{
  "d_model": 256,
  "norm_eps": 1e-06,
  "positions": "rope",
  "rope_base": 10000.0,
  "rope_fraction": 1.0,
  "init": "normal",
  "init_std_up": 0.0208,
  "lr": 0.00528,
  "lr_mult_down": 1.5,
  "beta1": 0.95,
  "warmup_steps": 200,
  "decay_fraction": 0.682,
  "decay_shape": "linear",
  "final_lr_fraction": 0.0
}
MLP neurons of a small language model. Each row is named by its layer, matrix (gate and up: input weights) and neuron, and shows model dimensions 160-255. Each number is 128 + 32 x the weight over its row's rms, rounded and kept within 0 to 255. A neuron's up and down rows have the sign that makes its largest values positive.
Before each neuron's rows, "fires on" lists the tokens most often at its 100 highest values on Wikipedia text that the model never trained on.

fires on: "=", "The", " of", "\n ", " as", ":"
L8.gate624 [118 121 129  91 124  78  71 163 107 110 115  95 133  88 133 163 108 138 127 146 107 109 149  78 110  57 160  45 151 145 157 118  79 202 123  77 112 174 170 176 105 109  79 110 171 136 100 138 184 155 105  79 135 117 152 138 212 110  79 149 128 119 128 185 159 160 174 108 169  93 204 127 144  91 127 138  85 147 172 152 107 136 123 134 122 101 147 168 100 108 130 113  89  76  86 133]
L8.up624 [ 98 151 108 170 174 147 135 134 101 141  83 106 134 158 127 144 139 150 176 107 117 148 100  66 107  92 117 104 117 149 103 175 112  78 176 114 151 126 137 151 145 114  99 145 107 106 158 119 159  55 137 118 140 118 174 142 179 147 129 178 124 143  67 213 127 160 133 130 126  67 119 120 114 144 102 107 123 157  92  98 156 107  87 135 134 161 163 160  96 154 173 181  74 125 117  85]

fires on: " of", " the", " by"
L10.gate238 [123 139 161 139 178 129 149 126 134 124 125 153  74 134 152 154 116 181 115  66 139 113 129 116 137 124  84  95 129 126 106 123  75 162 144 101  95 161 139 102 120  57 104 111 116 125 127 144 170  91 118 115 101 132 150 193 152 118 105 138 106 118 209 155 114 136 154  80 149 109 152 193 176 139 165 163  99 135  84 145 117 209  70 152 213 150  79  72 198 154 107 133 110 107 131  80]
L10.up238 [ 83 141  90 168 145 137 148 119 110 157 103 179  88 111 135 112  85 122 178  70 113 127 110 153 126 113 119 112 119  60 123 157  82 104 124 170 139 146 146 106 193 156 108 135  88 145  98 183  90  93 140 194 162 136 215 140 181 109 135 141  71 129 137 111  70 149 153 121 144  88  98 175 132 116 123  88 109 152 101 161  82 141 112 125 118 109 144 120 136 176 108 176  86 122  66 143]

fires on: "\n\n", "-", " ("
L4.gate545 [ 53 134 136 171 129 111 137 157 167 125 165  89 189 122  96 141 135 109  98 160 134  98  64  72 121 151 130 124  75 130 127 151  60 152 128 170  95  84  98 153 111  76 109  66 102 180 125 115 176 120 173 107 141 115 119 175 115 118 107 127 185  71 127 178 108 221 155 147 108 183 151 146 148  63 175  72 119 140 113 156 109 107  99  83 133 164 118  93 114 124  98 135 140 160 164  85]
L4.up545 [111  78 113 118 157 110  51 122 104 112 149 154  89 173 157 107  89 111  73 113 137 142 108  90 133 194 116 136 147 154 120 180 159 166 221 163 156 115 107 123 108 156 128 137 129  99 143 163 117 100 147 148 118  90 122  77 167  96 153  77 102 121 119 119 191 109 139 145 114  90 126 140 180  94 160  88 103 184 120 107 118 101 135 119 121  99 130 159 108  97  74  84 165 125 120 159]

fires on: " for", " and", " of", " on"
L9.gate391 [ 86 148 132 156 114  89 108  74  81  96  80 185 144 142 143 153 116 158 128  83 149 120  84 185 142 124  83 106 111 146  90 108  93  84 120 115 151 143 149 183 152 124 105 120 128 115 112 135 135  36 124 143  66 204 126 163 174  63 116 127 122 139 160 201  80 167 177 105 120 163 135 123 166 164 141 125 113 132 119 145 151 182  86 171 175 123 110 122 139  79 120 115 122  77 123  91]
L9.up391 [ 94  92 147 172 188 153 108  83 156 104 101 110 220 120 102  70  86  87 135 146 143 168 144 161 120 116 160 136 109 110 140 100  53 156  98 190 101  70  96 121 142 163 151 143  61 146 123 152 186  74 109 155 116 160  88 129 136 159 146 189  97  87 114 130 185  92 142 160 118 143 137 149 164 120 162 147 157 189 110 171 149  82  83 146 120  83 125 120  88 136  81 117 183  80 121 132]

fires on: ",", " and", ";", "."
L9.gate132 [103 155 162 163  85 175 153 172  73 104 114 137 113 109 183 135 171 163  87  69 138  83 146 147 130 111 139 144 203 136  77 148 193 102  73  81 168 120 138 136 122 104 139 138 139  44 188 161 184  95 141 108 133 130 160 136 110 132 142 123 107 131 157 181 109 142 115  91 133 146 111 121 130 137  79 107 128 108  88  90  75  89 179 117 220 114  91 208 182 154 139  94 100  75 184 162]
L9.up132 [ 67 124 123 101 114 147 107 138 101 130 168 132 124 107 103 185 110 178 101 123 120 119 189 184 161 105 155 179 140 173 149 167 103 118 110 139 155 134 144 163 124 128 128  93 130  51 189 153 179 162 158 135 131  83 175 113 132 173  97 138 111 128 112  90 109 150 180  75 162 113 124  90 119 148  81  82 130 129  96 100  81  98 157 118  66 127 137 160 107 164  86 174 132 124 122 145]

fires on: "\n\n", "-", "ated", "ing"
L4.gate94 [124 163 130  74 125 142 102  91 142  95 147 113 160 115 129 126 103 136  93 173 153  76 116 122 158 108 100 167  64 125 136 173  79 117 167 119 133  61 108 205 174 133  87 151 150 163 144 176 160 133 108  82 117 142 114 165 153 107  70 154 218 134 140  79  98 135 125 120 142 159 168 155 145  75 179 100 139  55 163 136 101 143 122 161 124 124 117  83  83 105 173 132 122 161 176  71]
L4.up94 [ 88 139 144  88 116 138  74 136 122 136 148  94 145 127 143  72 147  89  93 128 124  94  78  91 114 131 179 139 194 150 151 145 141 123 142 197 163 132 179 217 141  45 113 118 132  81 141 131 138 112 134 181  78 156 148 122 132  99 139 117 147 162 120 128 142 103 188 126 120 110 121 109  74 222 120 163 151 104 160  31  95 123 124 100 116 121 145 121 130 121  92  73 145  88 124 123]

fires on: ")", " his", "s", " the", " is", " was"
L8.gate135 [109 127  92 103 124 181 118  77 152 130 145 125  81 167 131  99 101  53 167 140 109 130 142 155 129 142 115 116  93 120 145 175 139 127 178 145 114  88 134 169 174 141 115 104 108  91  74 166 159  75 143 105 137  90 115  66 147  76 148 122 128 126 140 119 174  81 135  91 194 113 165 177 131  87 109 154 113 112 121 150 129 108 104 156  79 174  74 110 139 122 130 175 115 107  91 136]
L8.up135 [164 116 115 171 128 152 115 158 149 103 163  73 105 120 134 133 124  91  62 116  82  81 133 130 141 157 177 183  76 167 142 128  88 146 126 148 186  95  85  82 138 179 116 150  90 119 130 165 147 147 108 122  26 140  81  82 148 144 151 102 126 178 106 115 125  78 125 177 135 128 156 160 136 100 152 126 125 148 135 168 170 107 142 131 151 160 138 108 190 119 118  84 108  94  92 142]

fires on: ".", "ert", "f", "de", ","
L3.gate540 [164 119 109  79 101 161 116 107 126 145 117 161 128 154 101 134 208 155 152  88 121 128 167  83 111 144 102 149 128 115 127 104 108 143  89  85 147 113 137  98 214 139 123  88 116 115 196 132 170 138  43 134 133 124 150  45 147 126  85 193  89 150  93  76 107 129 135 132 107 148  78 159 125 122  86 136 131 114 137 136 166 106 146 103 167  73 104 169 165 237 117 105  87 118 127 109]
L3.up540 [160 101  92 128 145 151 124 161 101 134 102 139 140 137 182  91 106 124 147 109  61 106 181 127 114 118 123 155 122  82 180 179 126  97  70  99 149 136 103 133 178  95 129 133 134 120 111  87 109 104 152 108 172 137 162 100 158 148  95 203 128 145  77  96  74 123 170 151 149 149 151 171 133 155 118  38 115 101  92 120 140 117 141 140 108 112  71 172 174 161  48 156  90 143 133 107]

fires on: "ed", " listed", "ified", " even"
L4.gate491 [106  96 164 106 140 133 169 113 161 137 117 141  96 164  86 136 144 142 157 118 147  88 107 128  68  74 128 145 148 169 110 131 108 135 117  95  85  93  97 128 121 158 185  61 129 141  91 113 123 170 150 105 109 115 122 105 107 158 112 161  79  76 169 121  81 125  98 141  58 101 110 139  87 175 149 156 154  78 141 108 189 175 150 107 121 118 158 108 127 132 141  96  93 186 121 143]
L4.up491 [120 132  68 122 158 132 134 128  51 156 147 125 119 136 108 141 103  59 123 117 151 122 123 120 128 133  77 172 179  81  71 208 154 185 120 115 128  90 142 123 110 129 158 141  91  97  91 117 123  95 133 120 120 131 185 153 164  96 151  76 172 141 138 136 117 141 150 105 176 109 150 146 106 180 162 124 115  72  93 137 146 167 147 103  60  90 145 163 143 136 122  67 151 111  87 143]

fires on: " at", " to", ".", " for", " in", " of"
L7.gate438 [128 147 101 147 122 127 128 177 121 107 166  88 174 112 134 165 136  64 212  96 133 101 141 174 131 162  93  85 109 176  86 155 125 102  86 135 123 144  89  69  64  93 114  99 174 105 165 135  59 161 121 207 121 153 111 134 147 114 167 111 124 147 161  97 110 120 126 115 219 145 138  89 155 120 169 117 157 121 108 199 164 106 189 121 147 144 168 107 102  37 126 138 187 162 112 149]
L7.up438 [133 149 164 155  80 134 147 112  97 126 126  74 137 131 114 156 137 107 116  91 144 128 112 128 126  91 114 138 139 106 152 121 104 112 156  98 157 129 186  69 125  99 139 154 150 182 163 115  91 143  66 127 149 140 145 157 126 119 164 206 133  94 109  68 114  70 106 124 167 114 106  74 127 126  94 131 167 134 103 201 139  89  83 140 122 188 177 120  91  62 153 102 102 139 125 115]

fires on: " was", " had", " be", " later", " is"
L10.gate686 [144 140 148 178 130 122 147  90 119  96  83  62 157 133 116 120 174  84 135 113  67  90 125 108 111 187 144 109 131  89 165 108 118 112 110 129 100 115 123 186  84 110 110 149  60 121 101 136 150 128 151 167  89 136  87  46 113 176 110 179 181 148  96  93 101 126 162  88 172 141 129  53 141 116 104 171 114 138 104 160  37  97 172 142 125 123 133 152 154  94 131 137 130 145 126 175]
L10.up686 [126 118 122 103 122 224 126 126 142 122 197 148 143 128  82 116 160 178 161 117 118 204 102 127 135 151 104 149 140 120 136 169 153 180 121 142 138 119 121 123 141  98 148 126 112 141 149 118 123 139 116 100 130  67 142 124  87 177 201  94 146 147 164 117 134  76 125 159 127 127 180 108  99 125 144 156 112 140 125 104  99 176 108  91 133 133  80 129 186  74 238 183 162 123 117 160]

fires on: ",", ")", "a", "s"
L9.gate677 [139 122 125 134 150 132  98  96  95 124 132 122  95 126 155  88 116 121 131  79 171 118 125 140 143 186  98 139 161 128 113 185 145 132 198 118 120 118 185  84 182 106 160 155 156  62 148 162  81 174 136 105 111 108 104  83 172  82 123 123 141 106 108 156 115  92 102 136 112 166  96 157 198 151 100 148 133 117 117 116 108  93 146 143 117 139  78 130 155 153 158  97 121 132 140 108]
L9.up677 [ 90 142 130  77 154 142 106 103  58 150 134  63 176 124 130  92 107 157  97 135 114  70 165 123 105 170 108 184 104 138  86 142  96 143 119 176 146 202 125 134 169 153 107 145 128 138 134  93 147 108 160  86 104  77 144 109 185 123 110 133 169 116 108 124 130  33 160  99 100 208 105 136 156  58 135  97 102 140 132 150 105 134 106  85 134 188  86 111 154 131  99 103 146 140 119 106]

fires on: " the", " in", " this", " there"
L7.gate657 [ 56 130 143  44 145 117 104 172 141  55 126 180  88 123  91  67 161 107 130 137 133 127 121 127 138 105 131  82  50 154 107 134 158 157 139 113  88 162 125 131 115  85 125 146 115  95 102 159  75 153  92  87 157  81  95 117  97 146  58 114 132  74 118 125 145 168 166 120  79 134 131 106 184 131 106 106 142 149 128 105 100 115 199 158 147 118  84 142 106 169 130  51 178 114 132  93]
L7.up657 [143 158 157 144 142 135 152 109 190 145 100  79 219 108  98 163 180 148 136 100 167 145 105 115 158  90 115 124 130 172 160 103 137  94 162  81 141 120 150 159 111 139 150 121 145  82  40  59 145 135 119 128 206 120  91 161 128 212 152 123 118 121 232 109 100 154 134 174 180 133  90 148 132 147 142 168 130 124 100 144 120  89 147 176 168 159 103  95  61 121 168  84 157 155 170 152]

fires on: " to", " of", " from", " in", " on"
L9.gate125 [103 112  97 162 116 142 116  96 171 105 142 139 136 119 176 149 143 112  89  81 143 100 112 161 124 150 174 107  97 140 139 177 107 165 128 158  97 167 109 125 175 147 104 135 155 146 184 115 126 101 109 125 117 176 148 120 122 122 180 150 136 166 139 152 129  78  57 158 172 113 162 138 148 132 127 150 133  80 115 147 153 113 175  99 153 125 139 148 123 111 132 122 166 128 131 204]
L9.up125 [102 107  56 146  96 121 136 146 150 108  87 121 125 124  84 124 126 133 100 148 118 146 116 138 135 126 127 141 157 151 199 202 153 126  85 103 146 121  89  95 106 133 114 143 139 154 138 140 114 112 162 183 147 142 134 120 156 167 117 204 130 130 114 186 147 134 167 177 104 167 133 156 141 117 104  99 110 165 153 148 144 134 110 106 148 133 150 117 114  79 124 174 141 115 113 147]

fires on: " in", "-", " the", " to", " a", " his"
L9.gate293 [ 77 157 102  69 209 126 110 118 127 110 145 122 153 112 115  99 163 136 109 152 147  76 101 139 109  93 123 103 177  88 180 116 156 116 157 127 150 176 123 184 152 144 131 211 143 119  85 153 156 110 139  69 147  70 123 115  89 143 116  76 124 133 114 122 116  57 110 104 108  80 142 109 104 131 124 156 129 166 143 121  70 122 113 175  88 144 145 156 191  77 171 122  81 116 150 135]
L9.up293 [127 104 162 186 180 143 146  82 116 154 139  92 111  49  85 117 120 122 177 122 107 147 147 162  88  72 130 217 141 169 131 125 137 112 108 107 106 106 125 156 145 108 145 120 126 126  91  99  95 107  88  87 178  74  99 160 113 100 125  56 160 117 183 150  84  97 104 134 181 158 152 193  80  90 177 103 116 130  97 152 110 148 102 154 122 165 144 114 143 136 131  83 119  65 154 189]